config = dict(
    activation='gelu',
    norm_eps=1e-05,
    tie_embeddings=True,
    init_std_qkv=0.0209,
    init_std_o=0.00468,
    optimizer='adamw',
    decay_shape='linear',
)
MLP neurons of a small language model. Each row is named by its layer, matrix (up: input weights; down: output weights) and neuron, and shows model dimensions 96-223. Each number is 500 + 40 x the weight over its row's rms, rounded and kept within 0 to 999. Numbers have three digits each.
After each neuron's rows, "fires after" lists the tokens most often just before its 100 highest values on Wikipedia text that the model never trained on; "fires on" lists the tokens most often at its 100 highest values on Wikipedia text that the model never trained on.

L7.up726:407467518490503515524555472468512548551452603478451528520548514451517526584561538451539502501531556473530513531508491475479473514510591488583443508483580533540531555397514554501487530529470469496500537512493526502509531510519512574461513508499529515498491527596538513511469531446521554483430535509515536514469458518582481502451485500552513461515496525485421479428578522590509529528474
L7.down726:574521513522513446462467451515538497399498505501548523456459518495444440499588530531517460538456450572438539495501464444483470431522461541538543483515520493430461473464498486557462503474512530485499535522457488477434406535530489498541470517511550498526506528494473500480530458510541494588526466471461489504454573509503580497498489509487482556495545433416512507475474511515405485497422
fires after: "\n", " \"", " ("
fires on: "\n", "s"

L7.up408:509481508526489420493554497502532474536490522531427499397508572441447510511551545433543540507419436495583587538471487504458532433540433436414485473444478627540557538499539447483432566496507504502540507463494486540479525531401524555507511506437485552490488514515603437520463582514448505470556499588435465465484520461482505495501500543562498482494504453490450526545578555591441444519525
L7.down408:477484451525522452498507492613456494503560546501511533563529559518516590478416466459449496425448533561548565521507531538522542470463464423488563546465486504503493457430556516471533514493473522430571477540544537538468537519482548623522526497450519540512477492476527572522543436449567465489478485514444484536494471472436501453505462443454526470478482473511460520540438556554486479488561
fires after: " 1", " U", " 4", " 11", " 13"
fires on: ".", ":", "+", "-"

L7.up163:406440528449481532566583491458519503460447558502444478486479516468482476556524558459592469558473522508556514480494546510504511439558585496489467474543522537501535535445555505494476483519484547532462554544479462542466481558461576517442581544458517506475479532462477574523474487533552408478490513493495490457467468457463549434466545402484497502477438498462416465439512540548459551507471
L7.down163:526433499489553501466531499461565468429470477441544516527511503474430379546641538454526492532493446593518604451478507507453549460548508527510466501547545508480544500476531500514492499494489527482482590507436503492509511557508530495401476486492511553502470508470503446502528510507490472518491522538468522502475548522546563474470499487508471535516530476440486551430518504479502522495549
fires after: "\n", "|", " to", " |", "===", "-"
fires on: "\n", " District", " Region", " No", " accommod"

L7.up1122:499504463467501508469528505468515494496494546445445526421477510486505617497511514467541516446529515554520564506512435531509503519489544450507482437444525460486482470472548477508516468470496482513565451542449473470502457520509625544438480499465534492497493578564470547544463515520555436521558461538443418488523437487535446459489440568576539512461565468509504440535510529547502614517502
L7.down1122:409508469568552483453458452499541482525473558439517538486538548516563533517512496460513434507478562566536530488445569473498536510509431502450461475459484486454515519428546540533529500527506463457517580539499555508517544486433536524479478504485504562478550525469458467520526499502541499517458517534570520503497513474477504427474465473480497533463512544514430452460533471493519478499491
fires after: " |", ".", " 6", " 5", " 3", " 4"
fires on: " \"", ".", " |"

L4.up271:479453544401523451487497496556494464537463549532457506556504524488483500582498452454470466532489468518527544566584485510489521494559571484524428531511498551486485492402471544495525572476433480485517420489471466501539456440543533476419533461456549523496526478469502508515462519505558439542476533454490505480512475508526540494488489447533531500521470480554487497515546529493515545470573
L4.down271:585528575536481479493582526472458494499545497508576535451506500448451474556479535443414504472497480495554496494511560551506551400422471449509576472531414488498477499564504536453500493513453536496456550464524510534496524547479415519518489501523428445537463496477457519478523518547542457547484460536510459446500608490492529537542536485469482562508461519479537498571471497525510505474491
fires after: ".", " |", "\n", "W", ".\""
fires on: "\n", "."

L4.up1290:526478436569483472553478525545537468497474485475506448496514552409562541504493527483527453496515461513542473525497487511464484518562448460522369466454443493479549586506508517511482480499467503453505500464480486512578487480504492484467496553486473459477490515562555515581528554542510449423503449499475550533526586516586488510513507472489563455562450523563514453476537462547489559528551
L4.down1290:498474467535539493546525531475456462370484534510503583541446428516519516521445510489513478549468576499415494447464512458535518589483457530520552490593542531507477453589546442446522469427480548555519557441529591437481487548463473427460558514424538439507478477524496542475475483518519527616506508460502530492517523526478493587535533519533582466489516524541550482509499536516510505454447
fires after: "\n"
fires on: "==", "===", " with", "===="

L7.up226:482494475466534493448511496496614457574462508455495576406506468539542458481541446560490458548526489452548460530522485539463499484562494487467458524478584503544464494492518456494524500495488458479528497522592491511539518497471465442477508493583472551534519493525534472511462545558506473441509500514479435534523576537561551491499487442524483462488447478540497530524459475568506476549473
L7.down226:453436531525520478431461534468491530521468555520454478493494453473505475492540504498461510502488526494472509475522457517469537527485549525511489530483447509532520532436454419482546486541517563537483529541489526458489503561481520521490588438460583457509457482485487505475584493469535428461466537511565542486463520536534448561492518445506517653451523519494447481390522464508415452514466
fires after: "\n", "|", ".", "-"
fires on: "|", " No"

L7.up1325:533507505461501531504509495498471517484517528483551526597545470444504503523563510485510575377442506486508493517464562533518530577564544403578470441547490509504498481452531486485600516609459455490499545484464484502451533432567535526460579572537500534471589578579508528518577506523385515539498553525422476526541467430477505487462530467538494542489583477509445456474545494471500515502503
L7.down1325:480485534465580507519545487513473477421474471520428512536457516455533465512523477466497432552511500469439488482568506470522509456457562505493620533529457533529508483522453484496486581526409526467463497456468494541547453549554518494581509502560487516480445473483493606506505553488525494482472461470410527459467547447587524475518461474439486458419455467421550487469548539530496500536481
fires after: " 1", " 2", ":", " 0", " over", " of"
fires on: "–", " the"

L7.up1404:500469474468527494551523523539463509483450503458511551429465512532548612474564509449534529503487529475576515448530478492453457485498445544498432530498450582479623485463523463457457537544481555547494546494500409551532573549414545475483539520488527552489556542591451531482534558466518491466505536477501470455488507540569544457553485479516535485490529500604473468428500493513564507540505
L7.down1404:492484510502527568488466507452490463459459470550515453520442493543459393497580510561538521519542502502425490580508480454491473501466488561454473511526512528449494530503465449497498471506440561439521562500487483516448444594511464479393544460528499540509566481447446441517464510441558494526549479486533443511481507517507573540485510484546486574483467472546568541454469484468450457532498
fires after: "\n", " one", ","
fires on: "\n", " of", " with", "With"

L7.up191:501468480414470485537454491504509466504460572488495417541521521465493504544497454395491479366542465492489529499563513508516515530453519489514447493451521525513478542490473521559474492510491476592484495515489488560636527425487557490482482522456463444488409510577534494493547530506484496458484497506438496516448509506534457472570522448455476469463554447516453466528523424490474540484541
L7.down191:525555518570542462449475533525429508456580527457442502489509469470479563466480485547486528497530531493519470505550504519536433493509452552522518513542486518544453487495442542456528457492511469482556422545496531504455512482481477524506530519404502410527506505473521489440513502546496561477452450445490526524551441495487470581484553530529549523503491438522480514520498540539524563448518
fires after: "\n", ",", ".", "-"
fires on: "\n", "A", " A", " As"

L4.up671:478559485490472494475479511510586481496478494470480519479524514542525567482544548564516494487527479507559476590480493481475471552487520437483476509523530473499493499510470484479518578550526596452488511529474565563551525496405543532480493521540490463513558484510464500519444447506442488474484552498488368526517437542525500533454457501575500515467488548549515489500442527533496542501469
L4.down671:474509462516460442517508534531554495469465441511510456494531479507500417420531395574465539482506556498460460446449460472469524489528576517486462458558494500483572500428441526538558436461490543518509481549506497483514438475537386518546528395450480542557506474412514495512571498527536495502529498460544566481431576493527415471512480462518456544531504518517459471549507432449446510441572
fires after: "\n", ";", " |", " ", "|"
fires on: " |", "|", " A", " L", " W"

L7.up53:470531498495546516523534519479500585512497531480521471423535515472513459533525437473450560444496549506576501483505519512525533543500554453501506590583546528551582487465551524494568476503496470487467524446471542514490515498471520535508533512516520506466512511459510498449540517584501492486485568457471571430483590492487531479489560482502476448477491432467487514460479507573564516515495
L7.down53:488553435449543537490491479512495484488450558495523523514579491479494498468435408493498489474476541464536527533558482540500542531398473532491512476560501488524480485517550468523530503464483568544551498502538485509476434538527459518542483475535476411561480486503546539529505494495562508513442447454475529552520496513536571447490458511469497446486449497376520451539482503525555506511419
fires after: " |", " to", ":", " of", " with"
fires on: " –", " the", " its", " their", " 0", " —"

L7.up666:531513448414465474421557579537501492514532407474475452484482460452502575516496572364506488376535475505574531498472460552471540551541545449442518478462443474554551521392539451443525505450481422496484523497512549501500435441519590567490485510474471472558508555580555550511537513522537404488472487540444544480493437443569458452475502480569485524450507475543510413542497517566448589456516
L7.down666:468522502521482514430474466490522424518522576475492556495545544511521522442438435498502491473527581478481464520586469448515528522448572497440493545420513531474458490479483557506534583549518507458591493517518529504527487516506496589514493434505426528527536519495504548529455403490524532509474458581534537490513406491496441475456504495462498466438461468484514474539538563541517480537459
fires after: " J", " |", " E", ";", "J", "."
fires on: ".", "ody", " 0", " NED", " Democratic"

L7.up414:450457534564530503540605468433458516531486477523495534486493504502520531567465471507537444504479492497567568510540477459565500523509450479586522466558461541506500449513523447487467599541524474519491558445523503472543586489434521517537460519430502469432480489578502493482483465494416510494427557492466486404469482500594455530480487466538442476486528511510473552525573524563499561487495
L7.down414:495453514518465462474601497470437505498447525547512535501523517564498513494499483503516497511495529548582520551522485442479550474553469485462522492464455511441520423446433619467495487515531555521496525518482548549465438528544525465538538486537497575526478423479508493489518490494559456505415502552479501518575461566490462560474522481473560464471489557501474552537529509538474445495467
fires after: " is", "N", ",", " 1", " 0"
fires on: " a", ".", " the", "–", " 94", " an"

L7.up338:514484506511561516503546502553475485491519533522507465507514537435464567542542567462442558345440472510612555497475462507463499466532496498480499423526496536488482443498569486430495496528474451506472522509493510546460511499439635527542525471502463514435532491595568484505469529460523511501479534517506483511411513521486512453518508479546469517471556503474447502469565465516534553397543
L7.down338:466525500518441491482518527557496516504489613511495493523495531496539551481437420472507517460526507540478560512488488498515447466551504445449543540502473473484499440445487485490508637523545558499594538499545481489537525486514454535565491469523495563482521507559470578451444470486536567463502468546473506493477444532422504527546427487414464511472550481564449485454499488520553461518520
fires after: " 4", " 2", " |", " T", " 6"
fires on: ".", ",", ":", " 0", "–", "T"

L7.up378:452463493413476453492495500483512475490427465536461498473486487508486504453561518510510466469546476468513480469516505487459483602571627589546440469501528544488517511447524562426499476602395486570460521490467449482483446470459552558441481428456516496481523490553522546490522581473535502487452500481454494544463472486508479510506432475567448530556507521540471534499568534547493526527511
L7.down378:508532462513456515416443438541533538479563536474517487514493579454489450466440523478504545576460524565437534563480580413493507497494493417449492527476490512511501543478465527540491491449546433476510544531439514547553551580492419543414457529449509446528500551499493545488490417468558501535462528433546488494517578506451412560522509468491600539474508488557518577535516424447447462442480
fires after: "\n", "."
fires on: "\n", "|", " an"

L7.up1481:451462428472502455522473471460489497486510520515477518472503555526512515468528476529517543412540523499453506470545467512477504502587517503558463507442519534453515621466553482514422513518405482532512506426425488458484535535479479440446477516413504495420460458465506567505564557475513457534496582509498501539419467526520474520530436468519529518516547465517526524466504490441494465520508
L7.down1481:533470517508472466485479507513467440420455417423502470521541526492464474554546516480476493556398514514491479532477476505482525515543473495491484506577506521561553535514441442442491434438547458461506548547525478470486479529530503526402497476500525495515487514506545442511508474502572450547490483481531535495571504495480503548526546445578482494519534519559567536460471480523510496427485
fires after: "\n", "."
fires on: "|", " (", "("

L4.up578:481462489493451520495502476459559493498444617444493524444516485440518531494467496476555540423503520493472524556494509519507481420587517516518491543440502544485491501485567476538442402568459544593487563529514489450583580497430481500536498464536498463474484463477484540537510547518493447520474555517518591544532432502452468509468468450453492499545442492408525491485435522573489539542519
L4.down578:471380531518510477469542547508541503536533464470526500499437489529518484550502516511477475537443428497505551417454444493473528507497507540526519478532477509491503449511537471496473549483527505519535506503589512483451497504516480480491498461474481490546474522501499524451419487538498543566501583470459474460417528528496575588505484501536507458445565517506438576467535548492467519499477
fires after: "\n", " was", "History"
fires on: "==", " named", " different"

L7.up773:426484487546508436477515497491496518499473496452496498524546515480501465510501460491503480423503506473503547442518466532478484600564559479502450440480481543548535528385514520508503534549475510607544521466473507511547517483431542482504490432464477428526540523579589400474540530522468498447496477488480539540438484503505483515465476434494521468491549442542416506407595467507484476534464
L7.down773:498550536497507488466500446497467507479457528523445533476485482512442476482486428517538526542416494478463470548472542459510493563511542521477527532470535516518448491504504431513559440519580524538476453543503542516475490509512461585475499476492503467481544529472540549480457440459548495533498465380496476469573514486500507461513495529527499556450463534472593509500489499515417470445439
fires after: "\n", ","
fires on: "-"